From a checkpoint of a small transformer trained on Wikipedia: tied embeddings.
MLP neurons of a small language model. Each row is named by its layer, matrix (down: output weights) and neuron, and shows model dimensions 224-287. Each number is 50 + 10 x the weight over its row's rms, rounded and kept within 0 to 99.
After each neuron's rows, "fires before" lists the tokens most often just after its 100 highest values on Wikipedia text that the model never trained on.

L7.down232:49 61 41 53 47 75 62 32 70 36 52 58 47 45 49 66 67 46 62 45 46 55 49 34 54 61 36 56 51 45 45 42 48 50 38 55 57 53 38 43 48 39 43 48 50 48 50 56 60 52 40 56 60 63 72 73 58 54 48 44 51 54 81 46
fires before: "\n", "00", "-", " the", "30"

L5.down1045:54 44 51 55 51 54 55 63 51 52 55 62 53 52 69 59 34 47 55 25 40 43 83 72 59 61 43 55 36 46 57 45 45 52 51 53 30 55 42 68 44 44 58 61 59 68 38 55 49 36 46 71 42 34 59 42 45 54 57 31 44 40 52 75
fires before: " |", "\n", ":", "."

L4.down115:52 57 51 64 51 50 58 55 23 67 48 50 48 37 48 40 51 45 43 65 29 40 48 55 66 54 44 37 45 47 42 46 44 52 44 63 33 42 44 57 60 56 61 62 52 32 66 55 58 27 36 48 57 61 42 65 46 48 53 36 50 44 63 53
fires before: " |", ":", " medal", " of", "\n"

L5.down22:48 50 60 68 49 62 46 56 53 40 40 48 73 43 63 37 49 55 52 41 43 46 40 71 49 51 63 42 52 57 55 49 45 46 62 56 55 60 34 61 37 49 39 51 70 66 60 38 42 69 36 51 37 50 75 56 48 51 51 42 58 68 50 59
fires before: " |", "0", "2", "\n"

L7.down80:47 62 49 49 37 44 61 76 48 39 53 45 56 46 65 42 53 56 51 35 41 53 34 46 52 52 45 34 47 56 60 61 41 46 55 32 32 51 65 49 58 41 59 72 14 66 56 61 45 37 49 50 51 61 41 41 49 50 51 64 40 50 63 44
fires before: " |", ".", " in", ";"

L7.down639:61 29 58 69 44 47 67 54 51 43 56 49 63 36 49 48 68 64 35 58 64 44 66 46 59 51 53 42 26 55 49 65 59 50 52 51 71 56 55 65 58 49 43 35 57 45 31 38 75 35 52 28 65 42 48 66 54 53 54 37 37 47 58 40
fires before: " |", "ium"

L4.down851:51 41 52 35 48 50 57 44 70 42 48 51 60 49 44 43 52 50 42 53 46 59 34 47 58 60 52 74 50 57 75 52 40 60 50 54 52 46 59 67 43 43 60 35 56 37 50 31 55 65 52 46 49 47 37 68 49 57 35 54 54 57 45 47
fires before: " |", "|", "′", " 0", ".", "\n"

L4.down779:40 61 57 54 40 50 47 54 39 49 35 72 66 44 52 58 39 36 63 45 37 67 53 33 51 34 47 62 48 40 49 43 49 57 45 35 38 50 46 57 54 50 55 43 56 65 49 44 40 42 56 61 40 50 38 33 25 57 52 36 52 50 36 62
fires before: "\n", "um", "f"

L4.down826:49 40 66 44 56 43 37 51 43 51 56 54 54 60 47 46 39 71 40 42 53 38 32 41 34 53 44 48 48 72 30 64 58 54 50 40 46 58 66 50 47 48 46 51 58 44 58 52 51 38 29 55 51 37 59 40 41 56 46 59 40 44 29 55
fires before: " |", " 5", ")", ";", "1", "\n"

L7.down162:61 47 49 48 48 53 45 42 65 56 50 43 73 29 49 29 49 36 53 46 40 49 58 46 63 59 30 49 43 45 53 62 51 60 46 57 51 34 42 38 58 46 48 54 48 46 56 48 44 50 50 43 39 45 44 53 49 63 70 34 42 43 61 52
fires before: " |", " m"

L4.down910:54 52 46 55 42 27 54 53 56 51 52 36 51 33 47 34 48 50 47 40 58 49 61 49 30 45 36 43 49 65 48 66 49 53 39 44 43 58 32 55 54 53 44 32 40 52 51 41 43 49 53 56 73 48 53 63 69 73 65 61 44 56 66 47
fires before: " |", ";", "%", "0", " ("

L7.down7:43 41 44 40 39 45 43 57 43 44 44 49 53 33 64 58 52 75 39 47 43 45 60 44 47 61 54 50 60 51 43 62 34 49 64 36 56 66 60 49 52 41 53 53 48 41 37 46 42 42 39 40 57 58 54 50 40 49 49 48 47 55 63 40
fires before: " |", "\n"

L4.down705:54 57 58 55 56 48 69 51 57 66 47 61 31 59 26 66 56 37 50 48 41 41 47 48 58 67 52 67 65 28 51 50 46 51 48 57 58 63 55 56 42 48 45 34 44 47 52 32 57 51 47 67 39 43 44 32 65 61 42 43 45 57 41 51
fires before: " |", "\n", ";", " ", " 0", " —"

L4.down1278:58 48 60 68 32 51 48 72 61 68 62 68 54 49 42 54 44 35 58 53 52 53 45 48 42 48 45 46 62 55 62 55 70 57 42 51 45 45 64 61 48 52 51 46 47 56 69 58 49 63 47 54 32 65 29 31 39 28 52 56 37 50 31 31
fires before: " |", "\n", "|", " 1", " 0"

L6.down113:57 46 52 59 47 57 54 40 55 43 65 46 40 64 44 41 27 37 68 42 53 52 52 40 76 46 35 48 38 64 38 51 52 66 52 44 61 52 41 45 47 45 58 61 45 50 56 58 61 40 46 49 72 42 69 66 59 39 61 43 51 53 55 49
fires before: "|", "\n", "-"

L4.down268:59 42 33 47 47 73 46 36 64 45 48 43 62 58 37 49 49 37 60 47 29 43 55 62 52 52 49 33 64 61 43 61 53 56 52 40 54 63 40 53 57 41 45 41 53 48 43 51 40 43 43 62 40 59 55 75 51 47 72 46 45 51 51 41
fires before: "\n", "-", "===="

L5.down3:53 63 37 53 38 41 62 45 62 49 57 48 50 38 62 52 47 34 56 43 29 48 45 44 70 68 32 31 51 49 44 48 47 61 51 41 44 56 50 52 58 55 47 64 44 43 45 38 71 67 62 60 38 37 55 50 43 44 60 45 44 53 55 52
fires before: ".", " |"

L7.down290:51 59 25 44 47 60 41 49 63 43 43 42 52 45 54 55 56 38 54 42 61 47 45 48 51 68 39 63 48 49 58 58 49 47 55 36 61 71 42 43 61 45 58 49 39 59 63 56 47 56 41 41 40 71 47 60 44 60 39 69 40 74 66 45
fires before: "\n", "-", "s"

L4.down294:47 50 61 40 54 50 43 44 45 42 33 49 52 33 45 37 44 77 52 48 34 29 40 51 61 44 50 51 60 38 39 48 44 40 50 43 44 64 55 63 54 33 68 78 57 38 41 45 59 40 63 38 58 46 57 38 55 37 53 52 53 50 63 61
fires before: ",", " |", ".", " of"

L4.down860:56 46 44 32 61 44 56 45 34 40 47 28 49 52 55 64 58 37 70 51 52 69 73 53 47 60 48 43 52 59 45 57 49 50 49 60 34 62 47 52 43 43 53 57 38 62 44 50 30 59 44 70 56 55 51 58 64 57 46 34 48 55 40 44
fires before: " (", ")", ".", " (−", " |", " 0"

L5.down791:51 54 51 45 32 52 51 49 29 49 58 57 62 52 40 48 47 80 48 52 56 37 70 35 61 37 56 32 52 28 35 40 34 60 57 53 49 51 64 38 44 48 47 52 53 49 47 52 42 46 38 46 59 53 66 74 60 62 41 44 53 55 61 51
fires before: "\n", " The", " In"

L4.down1009:40 35 51 44 47 48 58 55 47 45 50 51 55 34 57 40 45 40 48 50 50 50 44 31 47 55 39 56 28 51 35 64 55 57 47 50 32 55 49 55 57 46 69 64 49 53 59 47 40 43 60 48 53 47 36 49 49 39 60 31 64 45 59 46
fires before: "\n", "|", " |", "===", "-", "C"

L4.down476:56 47 55 52 44 44 51 35 68 53 63 52 63 62 69 70 58 58 54 84 59 41 39 35 48 55 60 63 40 45 53 49 41 64 42 39 53 46 66 32 46 41 32 49 55 47 30 52 60 65 40 52 49 60 42 37 59 64 66 62 58 57 39 31
fires before: "|", "\n", " |", "–"

L5.down1174:35 54 59 55 39 44 31 40 47 65 30 60 49 48 46 62 58 51 49 40 38 50 44 51 60 44 34 38 47 55 55 56 40 43 50 31 56 53 64 50 37 57 47 58 65 40 25 51 43 63 49 62 51 53 51 42 45 56 66 34 43 60 49 43
fires before: "\n"

L7.down692:60 59 58 67 43 75 63 51 43 40 66 45 43 48 43 43 22 60 48 25 45 59 26 67 37 36 52 42 42 55 53 50 56 43 52 54 56 47 55 44 51 61 45 54 54 42 39 40 47 43 43 58 48 55 49 52 63 58 61 49 34 31 38 34
fires before: ")", "),", "):"

L6.down720:26 50 42 36 53 61 56 49 41 59 54 39 38 58 42 54 48 64 51 46 54 70 45 41 45 56 50 52 59 48 45 49 43 34 59 58 43 68 57 45 58 26 41 62 53 51 63 37 56 70 60 58 64 57 52 53 61 47 77 60 43 56 57 50
fires before: " |", " (", "%", ")", " million", ";"

L5.down595:39 58 48 37 64 68 44 57 51 56 60 52 51 49 34 40 49 54 57 46 67 47 51 57 59 55 47 58 42 63 41 52 47 51 54 42 62 44 50 55 41 62 51 59 50 59 57 63 41 32 35 50 26 56 65 53 41 66 51 49 43 44 74 35
fires before: "|", "\n"

L7.down60:69 50 43 32 74 62 42 47 49 63 54 54 41 49 66 47 62 46 56 72 39 64 63 37 47 50 50 61 59 65 52 68 60 50 52 48 46 53 46 39 61 37 57 50 60 51 54 43 44 48 54 54 61 55 41 52 45 44 59 56 47 52 44 45
fires before: " |", ")"

L7.down653:43 46 55 49 49 28 56 59 62 46 47 32 41 54 48 59 61 57 38 58 31 52 45 42 56 42 51 48 54 50 51 58 43 52 60 44 42 62 58 58 33 36 50 49 63 57 65 51 45 70 59 50 46 54 54 61 51 55 50 54 53 48 38 47
fires before: " |", ";", " in"

L7.down117:47 53 61 48 63 30 38 48 39 53 46 58 71 58 50 70 40 53 58 71 60 66 60 53 57 55 46 40 47 60 46 25 51 49 26 62 37 60 47 52 41 51 60 39 30 57 60 49 40 58 54 61 56 56 37 48 45 38 59 52 57 48 55 50
fires before: "\n", "–", ":", ",", ")", "."

L6.down1145:55 31 52 40 35 41 41 60 60 57 57 41 61 27 42 49 48 92 43 43 42 34 54 53 49 61 44 57 48 32 31 28 41 45 50 48 59 48 49 50 60 50 53 54 56 58 49 59 49 51 49 52 55 28 56 68 47 63 71 40 63 54 38 50
fires before: "}", "]}", "})", ".", "″"

L4.down19:36 46 45 53 43 48 50 52 67 60 52 45 42 59 35 34 48 60 63 58 51 43 58 46 60 49 31 55 60 39 35 52 49 40 36 44 52 56 57 69 44 51 50 54 54 41 32 66 49 33 42 35 48 57 49 59 54 61 59 42 59 51 36 22
fires before: "\n", " |"

L4.down845:74 46 51 36 35 54 61 73 53 39 49 59 59 47 49 49 42 50 57 38 55 56 14 57 66 61 32 56 48 57 44 68 53 57 62 53 51 45 48 58 55 45 50 52 68 55 51 59 48 45 49 57 42 61 51 49 48 68 37 45 40 65 41 45
fires before: "\n", "|", "|---|---|---|", "|---|---|---|---|", " |", "-"

L7.down498:51 49 54 50 40 72 56 29 76 44 47 47 53 65 35 70 63 52 50 51 57 28 57 61 43 46 44 48 51 61 45 52 56 36 48 46 38 66 60 69 40 50 36 47 45 32 46 31 50 45 74 55 62 33 32 57 57 44 48 51 46 41 49 46
fires before: " |", "2", "8", "1", "5", "4"

L7.down336:44 49 60 46 65 72 32 35 51 60 56 44 32 49 45 55 68 61 50 40 56 57 37 44 42 60 45 60 41 48 39 48 46 52 34 49 50 39 28 59 53 41 57 61 59 42 67 52 55 40 54 45 43 71 54 48 53 66 65 75 38 61 57 48
fires before: " |", ".", " (", ")", " in"

L4.down426:32 53 57 47 67 52 41 38 57 60 60 33 46 38 34 56 52 45 55 42 60 41 58 51 35 53 63 67 51 61 47 45 41 43 34 42 55 62 51 53 51 53 54 59 42 43 46 44 31 62 38 60 38 51 52 42 46 53 43 32 54 55 54 35
fires before: "\n", "|", " |", " 50"

L4.down616:36 68 55 71 61 37 46 49 53 47 73 37 39 33 32 68 50 52 69 53 49 50 58 34 45 48 54 58 42 63 40 70 30 33 58 58 43 55 36 65 60 38 47 45 48 41 47 46 45 68 49 50 53 42 43 51 49 56 49 38 48 61 45 53
fires before: "\n", "|", " −", " 50", " 2", " |"

L5.down1075:46 57 48 47 49 47 54 59 47 39 53 52 53 58 65 44 47 35 38 60 49 43 43 53 30 65 70 43 53 45 48 44 36 43 51 37 56 64 85 34 31 37 48 51 33 49 48 40 40 42 65 29 67 66 39 60 63 52 42 35 62 45 59 47
fires before: "\n", " ", ","